From a checkpoint of a small transformer trained on Wikipedia: 1021M tokens, 7790 steps.
MLP neurons of a small language model. Each row is named by its layer, matrix (up: input weights) and neuron, and shows model dimensions 272-367. Each number is 50 + 15 x the weight over its row's rms, rounded and kept within 0 to 99.
A block is one neuron, or neurons of one layer that tend to fire together. Before each block is what it responds to, as a language model described it from the Wikipedia text at the highest values.

Description: Connectors between paired items, mostly "and" (also &, of, en-dash), in titles, headings, lists, and tables: Oil and tempera, Awards and highlights, 1917–2019.
L2.up694:18 51 44 61 52 46 24 58 29 77 41 86 49 45 50 52 35 47 54 28 54 55 50 49 63 89 53 35 22 65 38 72 33 50 55 58 48 32 41 23 20 62 15 56 68 41 77 43 60 46 35 67 41 49 58 46 29 22 36 64 56 24 36 37 47 35 49 60 18 71 01 58 18 19 76 44 48 69 61 33 32 64 51 84 51 62 62 40 48 46 43 49 66 29 46 47
L2.up1011:35 56 72 49 41 47 47 40 67 60 39 74 38 54 46 40 28 40 61 49 30 31 53 52 48 58 62 45 28 51 34 37 41 48 43 41 62 53 53 42 46 60 28 63 51 60 65 59 55 50 40 45 49 34 50 43 27 47 36 44 56 44 28 77 50 70 46 21 29 46 40 59 24 46 54 55 33 52 39 15 64 47 29 47 69 21 78 63 73 32 55 60 91 61 57 47
L2.up1347:80 37 24 42 65 70 17 32 82 82 67 52 48 62 52 57 70 44 54 57 29 32 71 45 57 46 58 58 39 55 56 31 47 40 38 55 76 63 42 34 46 40 45 28 37 63 46 68 68 42 60 49 35 25 45 75 32 39 53 47 65 50 17 45 65 53 45 55 16 36 67 80 75 59 72 62 63 56 48 38 29 63 27 22 42 52 36 34 67 47 71 47 47 61 53 61
L2.up2792:35 67 34 48 31 64 25 43 53 69 47 66 63 41 35 60 36 33 36 47 49 40 38 43 88 56 37 42 38 46 28 65 66 31 29 35 27 51 35 30 23 41 40 35 39 65 51 50 33 56 43 47 58 64 57 24 49 78 51 40 48 47 38 46 84 54 64 55 33 33 46 79 26 43 46 37 32 26 30 59 40 64 46 72 71 33 64 39 75 36 63 58 67 47 72 61

Description: Number tokens in Wikipedia infobox and table fields, especially just before a unit or parenthetical, e.g. UTC+01:00 (CET), 2,260 ft, 137 kg; also the first word after a section heading.
L3.up119:30 61 52 29 67 65 47 52 53 46 52 39 50 86 47 41 41 54 59 41 33 35 48 41 52 50 66 67 53 48 65 32 31 55 78 57 70 44 60 68 55 50 66 54 30 54 37 59 43 53 28 60 67 50 53 74 35 35 30 65 68 45 58 70 85 56 21 49 17 25 63 62 47 38 32 57 29 40 60 51 51 29 32 58 37 34 67 57 61 80 44 53 37 45 78 54
L3.up357:58 16 84 36 85 56 31 58 55 97 47 51 54 46 48 60 46 35 60 48 46 21 66 47 30 68 85 65 61 64 48 47 70 58 51 69 78 46 32 63 52 62 71 50 64 48 45 67 49 56 59 52 51 49 59 46 57 20 54 57 89 48 59 44 66 11 17 78 39 56 75 47 75 48 35 62 67 83 62 86 42 17 37 41 34 37 65 64 70 57 50 64 64 34 56 61
L3.up394:44 51 27 72 63 57 55 46 49 49 43 52 27 49 35 67 31 40 31 62 27 75 50 58 55 38 54 39 48 76 30 30 36 47 52 35 73 63 62 33 64 39 52 44 63 28 52 37 48 57 50 55 74 39 54 24 53 27 29 46 47 46 54 37 72 40 48 35 64 43 47 50 54 72 24 72 68 70 47 52 38 27 34 57 56 82 42 45 71 65 44 58 77 47 48 34
L3.up872:49 54 56 40 84 66 26 45 16 57 47 62 54 39 61 70 33 70 81 50 46 49 40 47 60 32 63 45 57 59 42 11 56 34 49 41 58 52 39 59 57 57 66 58 54 49 34 73 54 39 36 45 50 50 48 41 67 48 48 77 54 18 55 40 83 36 44 69 29 74 45 50 62 40 63 44 41 82 62 66 52 33 62 46 50 66 59 33 78 45 44 58 70 56 85 55
L3.up924:65 60 41 36 62 35 55 55 37 48 67 42 45 44 86 39 53 15 56 62 31 69 64 69 99 48 62 73 33 34 50 24 44 73 72 37 56 61 31 38 68 37 81 80 59 24 28 48 45 37 64 51 45 72 52 33 70 41 64 67 23 36 39 56 78 33 45 87 56 45 51 68 61 47 41 63 35 81 63 34 40 48 34 92 44 25 71 41 64 66 45 16 48 18 69 39
L3.up1092:42 52 34 67 20 50 62 45 45 37 45 48 40 56 73 53 48 61 46 36 51 42 38 61 57 79 51 27 60 45 43 26 51 59 89 33 76 50 32 37 37 71 14 44 64 59 46 40 72 60 77 55 49 53 70 52 66 44 37 59 53 70 41 59 72 32 28 27 22 56 42 54 78 64 41 23 53 42 48 37 34 66 32 69 62 33 39 31 53 74 36 64 49 28 67 65
L3.up1350:34 29 41 59 56 44 56 56 69 66 58 63 27 43 56 72 24 50 58 57 34 67 51 76 51 50 62 26 49 77 39 65 52 30 74 34 88 54 36 26 74 61 59 32 62 21 34 51 20 57 41 42 26 47 37 64 51 36 28 60 69 42 76 46 58 58 43 67 57 59 38 64 56 55 49 73 61 54 43 32 46 51 23 50 42 63 70 52 63 74 57 48 36 47 56 55
L3.up1955:54 52 40 33 35 14 50 45 60 72 60 43 36 64 48 35 64 60 51 52 58 80 61 63 75 38 51 85 66 75 43 39 62 27 56 32 58 48 43 68 64 55 59 30 54 47 41 46 56 56 43 71 66 79 56 56 54 25 43 21 25 50 48 47 60 68 31 35 50 66 59 71 40 67 39 53 39 67 43 56 38 24 44 52 44 41 33 46 49 69 52 47 35 41 62 50
L3.up1968:53 72 49 40 55 44 49 48 66 60 62 53 65 38 36 46 65 46 67 55 55 63 47 45 43 73 41 68 43 54 34 33 67 24 42 53 63 74 50 39 57 69 59 53 60 54 47 53 50 46 37 53 66 67 33 41 30 07 47 60 53 28 64 28 63 49 52 32 51 60 51 50 46 46 50 47 83 84 49 48 61 33 22 41 53 47 31 25 60 54 55 32 70 42 50 30
L3.up2095:65 58 60 47 54 53 47 43 41 99 76 49 31 42 42 48 26 27 34 47 60 57 37 60 30 61 81 56 34 65 11 43 60 45 56 53 56 54 29 50 69 40 48 52 33 33 44 45 49 42 50 62 53 55 46 36 35 34 68 39 55 55 31 32 60 42 48 40 59 46 51 59 56 69 47 78 52 58 55 43 58 63 47 54 47 54 57 40 49 59 36 79 75 44 68 52
L3.up2154:55 48 64 74 57 41 63 50 51 37 43 59 48 60 31 46 64 43 63 58 36 45 15 45 62 52 69 39 36 90 56 25 53 38 41 55 76 53 46 65 37 41 43 39 68 18 44 53 39 69 68 63 38 17 62 25 52 28 67 40 40 39 71 33 45 42 51 53 46 73 20 39 73 22 51 60 61 94 64 50 61 28 55 57 43 68 41 41 67 41 53 59 53 46 88 38
L3.up2183:51 47 53 58 46 55 63 56 45 44 13 63 28 64 75 71 41 55 51 57 28 41 43 37 48 47 40 57 34 72 29 41 56 59 53 43 32 59 67 76 50 36 56 27 64 45 56 27 66 67 69 52 44 31 64 65 37 20 41 42 53 27 60 48 70 73 52 35 59 61 28 59 39 44 47 37 63 50 87 67 41 61 53 64 35 39 38 33 56 71 60 53 99 36 55 50
L3.up2204:65 81 35 48 43 45 47 50 28 54 53 54 29 63 56 80 56 67 75 54 54 35 61 59 43 39 60 59 54 30 49 43 39 61 45 42 54 38 22 63 87 40 67 41 46 54 24 51 45 48 84 36 33 49 59 76 52 44 53 65 47 60 21 60 75 20 43 55 56 26 76 65 53 55 43 61 39 60 53 66 46 28 51 65 60 46 29 52 31 64 42 51 60 51 62 48
L3.up2495:78 15 34 35 39 18 51 33 47 48 72 63 65 56 41 34 39 54 58 48 48 56 56 37 75 52 57 51 63 67 58 39 33 34 40 44 51 42 51 23 63 32 58 73 48 57 33 24 56 55 11 48 60 48 49 38 50 10 54 43 44 51 51 26 44 50 39 25 59 63 23 66 73 32 59 52 40 54 23 75 51 45 43 71 43 72 65 37 47 63 57 39 75 58 64 41
L3.up2563:81 26 59 55 69 51 56 56 57 71 51 49 51 84 69 28 79 32 43 47 42 36 60 71 47 43 42 61 30 77 42 22 67 51 57 34 50 32 78 39 64 21 28 48 41 43 31 35 50 48 48 50 45 51 30 40 22 09 52 32 45 35 59 47 59 42 55 50 81 53 26 55 58 29 54 67 37 61 78 31 57 66 23 65 33 57 52 27 31 56 17 51 77 50 65 49
L3.up2732:70 71 48 46 37 62 80 38 35 62 39 53 47 46 60 54 54 59 73 62 16 79 42 54 70 40 39 49 15 58 27 36 62 62 51 61 58 39 45 69 39 22 46 73 74 41 37 42 65 57 66 48 72 58 46 11 63 37 44 61 53 42 34 52 72 55 38 55 47 74 40 59 58 37 59 54 45 59 21 43 49 45 28 61 45 52 50 33 66 40 48 59 72 37 67 44

Description: Second and later capital-letter pieces inside acronyms and initialisms, often in parentheses after a full name, e.g. SAH-RA, HF-CS, U.S., D.C.
L4.up2561:76 55 33 46 45 62 52 69 81 44 56 63 50 59 57 51 56 50 35 36 15 67 41 61 37 65 43 51 33 60 61 31 64 54 51 61 60 08 86 40 44 37 74 35 65 50 41 50 40 70 54 40 39 50 58 64 26 42 35 41 47 42 35 47 76 48 38 28 54 32 29 42 44 27 74 73 54 78 42 78 45 58 16 50 69 62 59 34 81 49 64 56 44 50 56 78

Description: Coordinating words joining list items or clauses, mostly "and" after a comma before the last item (violin, and harmony), plus commas, "or", and "&".
L3.up150:60 58 37 29 63 54 40 33 54 71 51 64 52 50 53 32 62 32 76 39 37 62 46 38 56 20 65 48 23 38 26 46 49 51 60 69 48 78 48 48 52 44 57 50 65 30 33 69 45 48 47 41 55 34 37 41 27 44 50 32 51 32 38 50 63 64 28 75 48 63 62 59 57 44 51 59 61 79 39 45 59 52 57 51 67 32 44 61 24 24 46 38 59 59 62 52
L3.up282:40 27 49 50 66 60 55 50 38 55 45 55 65 46 44 61 37 64 63 42 36 34 46 53 53 68 26 44 38 55 22 34 72 48 55 55 57 34 34 54 40 56 56 46 65 58 53 20 52 47 50 56 49 73 45 59 56 28 47 35 50 31 45 47 60 33 54 37 29 47 59 49 40 23 69 32 54 39 22 72 47 48 55 60 41 48 52 44 61 59 48 48 58 68 72 34
L3.up402:36 55 50 64 66 56 45 62 29 99 68 66 30 30 71 33 45 72 62 54 67 64 46 45 44 50 57 62 49 33 63 42 69 52 51 65 59 81 06 22 43 59 72 68 60 36 68 72 49 65 39 52 99 24 55 38 41 56 41 48 54 62 21 54 37 41 67 54 41 58 34 72 52 41 30 54 43 73 73 35 06 34 30 56 56 37 53 60 61 44 44 66 99 49 46 69
L3.up560:64 35 58 56 65 69 73 63 50 43 54 38 58 60 51 40 20 58 81 40 49 50 45 59 85 42 80 33 39 43 45 60 61 67 73 47 32 44 46 52 58 65 32 41 69 52 64 68 42 51 64 39 51 59 36 54 50 62 45 53 60 49 69 25 66 30 54 60 05 48 48 85 71 60 54 41 72 46 69 32 55 72 55 79 72 65 79 51 24 41 48 56 63 43 49 49
L3.up639:22 22 77 25 48 11 62 63 64 63 83 44 47 63 51 42 57 22 89 59 26 49 46 62 73 44 62 61 29 35 70 50 40 29 59 54 17 39 62 44 43 70 65 42 51 62 34 84 49 44 51 45 58 58 46 51 67 41 68 37 51 63 55 42 59 57 28 44 34 29 55 94 51 56 48 62 59 60 46 65 53 67 61 92 36 65 55 45 54 56 54 41 50 47 73 79
L3.up1059:71 50 59 50 33 43 52 55 50 66 31 54 57 24 59 51 45 39 67 53 55 37 61 33 85 38 49 52 26 41 48 36 64 58 57 84 33 61 49 48 43 52 66 57 56 50 76 75 36 61 80 48 63 68 31 37 50 54 45 83 45 47 36 33 57 32 52 48 23 31 49 77 56 56 62 38 46 44 64 41 26 43 51 64 58 57 42 67 62 35 60 68 80 64 33 38
L3.up1256:40 57 40 60 50 53 67 31 66 49 43 96 60 31 60 48 58 46 38 34 24 75 51 71 78 45 34 42 52 52 56 51 72 47 68 42 42 61 51 29 43 51 52 26 42 54 76 53 53 57 36 36 90 18 32 55 12 55 26 54 54 58 35 26 47 48 48 71 56 65 45 49 49 42 86 36 54 59 69 47 43 60 21 42 69 40 61 45 66 51 48 71 56 71 38 71
L3.up1367:66 26 67 18 40 49 26 57 70 65 55 58 62 39 32 32 25 59 27 47 63 28 56 53 57 42 59 25 23 46 40 53 65 65 47 51 38 44 43 66 49 64 54 64 62 42 41 37 45 59 44 46 85 46 83 71 45 78 34 66 43 66 46 52 80 50 42 57 22 61 33 73 26 49 52 65 43 46 44 58 40 61 60 64 66 47 42 51 33 57 32 55 64 75 71 59
L3.up1826:43 52 46 35 47 66 62 15 56 41 48 57 49 68 68 66 33 41 60 44 47 31 40 39 52 42 46 31 42 53 24 40 44 30 43 40 68 47 17 39 51 44 27 24 55 49 77 35 34 54 35 37 73 57 78 25 66 66 75 40 52 44 72 48 43 67 37 54 16 51 58 66 26 16 70 60 59 49 22 70 66 66 47 68 38 61 51 28 36 57 31 71 47 66 74 63
L3.up1954:42 83 56 60 62 78 66 32 44 63 23 49 43 24 57 47 52 38 31 49 21 54 41 57 76 26 62 44 53 47 37 55 66 34 48 47 41 49 56 56 58 56 26 49 35 39 75 74 43 45 37 41 86 58 45 58 06 45 38 55 34 43 28 52 75 09 54 75 28 71 51 43 29 66 41 45 62 71 52 55 46 56 29 60 78 21 62 47 77 52 57 68 48 59 49 77
L3.up2177:26 65 43 52 52 48 29 60 65 45 51 73 85 43 39 62 44 28 64 53 57 31 54 61 69 27 59 52 33 55 24 63 49 54 61 53 77 58 41 57 76 57 58 56 35 45 80 61 54 50 30 57 49 70 63 39 34 56 12 71 54 55 43 62 47 41 25 56 35 56 39 53 17 66 61 57 58 50 54 67 45 77 52 71 61 53 42 54 42 34 25 75 94 52 57 68
L3.up2597:52 40 47 33 76 61 52 48 52 79 41 66 48 37 39 65 53 44 60 61 45 33 51 35 37 52 44 45 42 59 45 42 48 48 43 41 68 46 59 80 68 53 39 55 58 61 39 81 49 46 55 38 44 52 55 68 64 49 57 51 76 43 40 59 58 44 53 38 62 31 42 77 43 45 47 35 37 54 42 62 17 31 58 66 66 65 49 46 27 45 39 53 70 61 55 40
L3.up2759:38 73 31 44 45 54 35 45 65 57 69 60 58 33 49 55 57 06 74 52 43 39 62 43 77 40 39 55 24 50 33 58 38 52 63 73 38 62 63 45 58 35 46 49 67 66 54 73 35 44 53 40 68 74 84 25 27 69 46 45 59 63 33 36 49 24 44 47 53 64 36 91 30 31 61 54 79 28 47 67 23 61 64 97 48 52 53 42 49 31 25 55 99 70 53 71
L3.up2866:53 37 51 50 53 49 44 56 63 45 68 64 71 49 61 32 57 56 51 59 47 43 57 70 51 47 53 42 33 47 50 46 74 54 34 56 90 40 37 42 52 60 79 66 44 38 43 55 35 43 28 45 65 55 83 53 45 68 38 78 49 48 40 43 44 49 52 61 38 46 63 70 44 75 84 49 55 41 58 51 44 62 25 74 50 30 38 45 33 49 20 38 62 58 60 89
L3.up2974:55 82 38 31 35 60 33 61 44 46 48 34 46 50 60 49 73 57 53 48 60 76 42 47 80 51 50 45 12 65 03 74 62 56 54 72 23 69 44 38 84 38 44 61 58 37 76 45 55 35 29 38 65 42 40 42 36 50 35 51 80 34 35 41 56 28 51 55 58 52 34 82 70 64 60 55 49 39 85 34 35 89 52 67 56 25 57 43 32 28 31 56 68 49 38 58
L3.up3017:39 39 35 61 79 63 53 60 48 71 41 56 71 26 55 24 48 61 63 38 24 40 58 47 58 48 73 35 42 43 53 23 69 75 56 67 53 46 55 79 68 44 55 60 68 28 50 61 60 41 65 58 59 61 16 35 62 29 27 37 83 71 41 54 54 24 45 65 30 90 69 57 44 41 52 45 61 69 44 60 68 57 48 60 54 40 28 60 58 38 45 27 71 63 54 77

Description: The word "and" introducing the last item of a comma-separated list (often after a serial comma), e.g. "professors, and journalists"; also word pieces inside a list's final item, e.g. "mes-ti-zos", "micro-bi-ologist".
L4.up2853:58 27 19 61 34 84 16 35 36 56 70 60 42 60 46 57 54 40 70 35 29 43 52 54 51 33 58 49 39 47 57 61 43 31 58 40 35 58 53 47 80 70 52 98 65 43 58 47 33 47 64 39 41 43 83 49 23 31 55 42 95 42 53 25 66 76 76 61 21 51 15 53 37 57 36 75 74 51 63 78 32 75 40 68 52 60 46 49 55 64 67 68 42 69 46 39

Description: Short tokens that split names, codes and numbers in tables, infoboxes and lists, such as 312'19', Bigorre, Mélissa, Theodosius I, Kemény's.
L2.up812:64 38 55 42 35 58 27 58 68 60 45 40 54 61 70 68 21 69 45 69 43 42 73 47 57 30 59 38 50 33 17 29 51 76 63 45 46 56 47 59 42 40 49 62 63 36 53 72 48 46 51 43 39 81 44 61 53 54 44 67 45 49 36 43 56 47 39 84 42 59 75 45 40 69 56 53 69 79 39 68 47 58 24 73 70 56 39 58 85 61 35 60 64 77 65 50
L2.up1229:55 55 43 53 72 38 40 60 81 54 38 69 76 50 34 60 47 54 48 51 53 24 96 49 53 71 59 49 30 40 64 50 41 61 36 53 58 66 46 53 55 41 52 79 32 40 48 52 45 62 35 46 44 44 32 50 59 33 30 53 28 72 44 57 54 52 38 84 37 61 75 64 60 39 56 62 39 30 48 45 47 66 61 74 36 68 63 53 76 85 40 54 36 78 88 68
L2.up1564:66 63 63 17 56 51 62 74 75 70 61 70 60 66 45 35 55 38 41 62 41 43 72 49 50 46 65 35 34 55 44 35 51 51 70 46 79 47 35 69 40 38 49 46 30 41 54 37 31 67 71 55 43 68 48 51 42 11 30 63 33 46 45 42 58 51 14 38 36 68 62 57 35 47 33 37 38 64 60 40 56 62 51 43 79 55 43 23 84 80 61 36 46 52 73 75
L2.up2107:62 39 48 28 75 47 44 42 28 91 61 39 56 61 71 52 23 33 24 60 44 41 96 59 42 51 62 33 47 40 42 24 66 69 67 41 78 53 39 80 53 41 51 54 67 07 36 58 52 47 52 48 66 39 36 20 55 65 35 53 65 36 42 43 89 28 14 66 43 49 61 45 59 53 62 72 53 70 48 52 51 75 47 54 67 30 30 57 55 59 39 52 40 51 93 56

Description: Uppercase letter chunks inside acronyms, codes and model designations, such as WHO, OCLC, VSEPR, AT-19 and Nikon F3, plus some number pieces like 72,000.
L2.up688:54 44 43 81 36 47 41 50 18 68 42 60 53 53 69 18 53 62 75 31 68 73 43 43 83 50 57 62 42 40 29 49 41 27 57 46 39 67 40 63 45 62 59 28 52 41 63 58 67 47 58 59 45 50 63 74 29 35 51 48 71 40 41 17 65 60 58 18 73 46 70 43 70 68 27 66 60 40 75 30 27 83 40 50 47 59 48 39 61 33 23 36 67 65 46 35
L2.up1228:69 57 25 60 52 53 59 59 62 49 49 73 58 69 64 44 75 70 69 40 58 66 32 64 52 40 44 48 72 60 38 64 43 64 55 32 51 14 69 38 43 73 26 55 64 60 43 68 44 57 51 54 45 45 80 79 50 48 18 35 42 49 49 35 84 39 46 10 33 35 31 40 60 42 90 45 47 35 66 63 35 66 41 37 94 46 67 53 68 64 42 21 51 51 35 48
L2.up1490:68 57 61 41 28 63 59 41 74 46 54 66 57 54 77 68 56 59 66 39 61 76 41 53 44 44 50 48 47 33 45 42 77 52 46 46 51 33 60 42 37 48 51 27 45 44 61 57 55 58 34 60 37 26 61 70 53 44 30 62 53 68 59 31 52 37 45 27 19 29 51 57 49 40 50 31 58 33 69 37 28 73 42 59 94 21 32 48 42 59 00 43 58 44 66 40
L2.up1908:62 58 29 57 50 41 77 57 44 65 28 51 24 38 38 46 47 69 38 39 54 58 39 37 52 48 56 55 58 58 49 41 62 44 52 51 38 55 40 67 73 33 88 67 73 72 74 37 49 43 70 37 50 34 64 69 51 41 38 55 66 39 66 20 38 76 51 24 47 71 41 70 66 70 60 42 41 37 55 33 35 59 61 57 53 40 45 51 44 58 12 63 53 66 77 39

Description: Tokens completing a number, unit or field name in infobox-style lists, such as 00 in UTC+01:00, g, cm, million; also sentence-initial L.
L4.up1857:46 48 36 84 64 54 52 59 34 54 57 69 47 77 22 36 54 43 22 45 43 54 47 52 69 69 64 40 45 52 35 41 76 47 65 68 59 42 55 38 74 49 54 43 54 04 50 41 37 64 53 56 48 54 60 53 55 41 40 49 43 73 59 43 31 11 45 61 26 61 71 47 57 64 56 56 29 48 61 73 62 37 17 56 64 40 58 39 76 51 60 40 80 48 61 58

Description: Uppercase letter-pair pieces inside acronyms and abbreviations, often in parentheses or table cells, such as US, NL, the IR of TIRR.
L3.up77:67 45 45 61 43 44 59 58 42 15 50 44 55 59 52 62 59 43 50 37 44 74 28 60 51 61 74 23 35 76 62 46 50 38 63 60 36 50 40 47 35 47 37 39 48 65 60 55 63 51 66 38 25 42 67 36 69 32 35 39 39 59 40 20 54 41 50 53 49 54 67 43 59 38 47 61 26 52 45 63 47 54 49 51 58 52 71 45 68 48 44 15 47 53 57 53
L3.up131:55 34 25 61 45 59 37 45 72 55 39 47 43 73 52 53 39 27 65 44 44 66 47 35 53 58 47 53 47 59 06 69 40 36 41 51 36 64 52 55 40 61 42 75 67 50 52 47 43 50 57 48 60 48 63 58 57 41 58 39 25 48 54 28 83 52 46 40 42 58 42 46 76 51 65 78 58 65 48 40 43 42 35 37 57 51 49 49 53 19 22 50 65 12 73 30
L3.up186:56 64 48 67 58 70 85 51 55 33 59 44 44 66 37 38 51 33 35 54 37 99 41 63 49 62 62 63 78 49 31 52 53 41 41 30 50 82 48 59 35 45 42 32 57 53 43 58 51 35 49 55 27 21 61 47 65 41 39 50 57 49 49 47 88 42 53 56 29 42 53 29 70 54 41 52 37 46 38 62 62 80 34 28 63 62 53 49 69 31 37 77 63 70 71 29
L3.up335:47 44 39 57 84 55 48 42 58 63 51 49 71 21 28 59 39 50 56 50 14 50 42 48 45 68 63 56 24 45 47 38 52 49 53 47 28 57 35 40 51 60 56 65 66 47 27 64 59 56 50 44 60 34 72 58 43 22 33 48 99 38 60 58 43 47 24 31 56 36 72 58 67 31 46 82 78 37 40 64 43 42 36 88 49 25 56 50 57 42 31 23 50 44 62 39
L3.up341:70 49 23 71 73 69 40 37 20 45 63 59 47 49 66 48 74 57 43 33 56 76 32 53 73 63 61 53 41 37 72 57 43 42 44 37 08 67 20 43 40 52 46 61 59 42 42 20 60 55 54 46 36 24 78 44 55 70 45 32 27 49 49 44 61 64 49 41 28 42 62 63 42 45 23 54 59 57 67 56 58 66 62 68 67 32 47 47 43 52 38 14 44 25 58 30
L3.up1165:51 61 32 52 74 54 72 60 65 84 87 55 46 65 75 45 73 49 54 53 48 46 34 36 53 53 48 34 20 39 27 47 33 59 65 50 47 55 51 42 64 66 69 71 61 39 38 55 53 64 56 51 43 19 75 45 60 52 31 49 61 44 40 46 49 93 36 28 45 53 50 30 55 67 60 64 64 37 61 36 39 58 30 51 59 31 37 62 51 58 10 44 43 38 41 67
L3.up1251:55 35 38 54 53 49 36 59 45 71 44 73 24 55 36 60 63 47 45 32 67 74 48 53 63 79 71 72 37 65 39 57 68 38 55 57 48 52 23 39 48 51 55 55 54 54 55 51 82 54 41 35 43 38 50 58 56 26 12 32 66 45 31 38 59 43 36 55 64 35 74 60 60 51 43 54 44 27 56 58 35 58 41 53 72 75 60 54 55 46 51 59 43 54 61 60
L3.up1485:75 72 20 35 55 79 51 54 51 62 42 44 28 51 52 38 72 62 20 24 50 50 38 61 46 48 43 40 31 73 60 44 57 44 47 57 34 46 27 79 23 71 21 28 43 39 64 77 57 58 65 61 61 27 62 44 52 67 35 28 27 50 48 76 73 36 52 52 21 33 33 52 33 29 47 57 14 64 51 70 49 58 39 57 44 51 35 47 66 67 59 16 48 52 48 67
L3.up1715:58 54 78 57 70 63 62 66 65 71 41 71 46 53 83 35 52 33 47 37 41 62 55 67 53 56 34 47 43 43 43 61 73 51 64 41 50 44 60 35 45 53 72 56 30 55 46 52 44 61 52 62 46 75 55 54 40 35 47 60 52 46 56 65 56 46 54 21 55 82 46 52 42 49 73 58 48 83 55 51 51 70 37 58 47 35 69 44 43 60 36 63 48 45 60 63
L3.up1919:73 55 27 79 58 46 73 52 53 29 46 59 52 19 54 57 57 66 60 48 51 74 58 49 67 67 60 43 44 27 68 50 52 34 47 61 11 67 48 43 31 41 45 40 72 59 59 36 58 41 67 35 42 23 75 58 45 53 30 41 66 41 44 54 62 49 49 23 41 25 31 54 31 26 36 64 64 51 54 51 56 78 37 52 77 47 67 46 41 65 51 32 36 57 79 29
L3.up1987:72 62 27 71 70 53 74 60 48 60 44 30 32 23 62 53 38 30 58 31 56 54 51 31 62 56 56 59 39 62 55 41 42 09 49 40 23 52 34 58 43 36 42 39 78 31 59 27 49 39 36 56 47 12 47 44 42 72 31 44 40 48 64 25 51 30 59 37 44 28 62 62 32 57 31 64 43 68 61 25 59 68 49 66 77 30 62 54 33 53 48 23 70 42 54 36
L3.up2317:69 66 13 52 34 81 53 57 57 67 40 66 75 72 69 33 48 56 35 40 55 59 50 46 41 69 30 09 59 41 42 46 45 57 45 44 40 40 56 40 32 43 47 78 54 42 46 44 53 53 45 53 34 22 53 72 36 56 11 66 50 58 38 44 71 43 49 24 74 44 18 36 61 48 94 47 53 68 31 70 43 55 32 41 83 49 61 65 74 49 40 18 46 33 48 63
L3.up2354:27 59 33 65 83 41 68 49 29 66 55 43 24 47 44 26 78 61 47 49 46 35 36 84 56 63 68 53 30 49 28 64 66 55 48 50 22 43 59 26 56 47 40 42 69 37 52 51 52 53 75 41 20 49 45 58 61 64 08 39 40 59 70 39 36 72 29 52 33 48 51 60 46 26 49 40 49 45 47 48 36 55 64 68 47 44 57 63 44 46 28 30 64 52 35 70
L3.up2514:73 59 54 48 52 62 68 51 76 66 56 62 56 56 45 35 68 63 37 42 39 51 19 54 43 58 41 37 18 61 64 52 48 49 75 45 23 18 65 44 57 43 46 39 74 48 42 44 50 59 54 33 58 45 58 47 44 40 14 53 22 59 57 46 51 83 27 40 29 82 35 47 42 63 74 56 46 66 58 70 49 76 38 46 55 71 68 48 54 83 29 41 57 32 52 48
L3.up2576:47 66 41 40 27 69 64 40 59 54 58 45 47 43 34 75 36 54 50 34 24 63 38 58 48 64 76 46 51 47 47 75 51 29 66 38 50 47 41 51 45 61 42 26 86 52 56 56 54 55 63 58 24 38 44 60 62 17 42 44 47 39 78 54 70 47 33 63 40 20 25 39 71 07 41 66 25 66 51 62 52 71 50 71 62 38 50 44 70 82 23 50 61 42 59 34
L3.up3025:60 64 23 70 44 47 55 41 59 89 56 58 52 61 41 56 58 38 46 35 50 80 39 67 63 61 41 37 72 56 44 51 47 49 49 47 49 44 37 46 50 65 49 55 61 55 51 80 73 45 57 52 52 31 74 54 56 29 27 17 50 55 23 56 65 36 45 33 42 12 38 49 79 18 45 89 50 52 47 66 39 59 57 50 55 38 66 47 66 57 21 39 46 63 71 25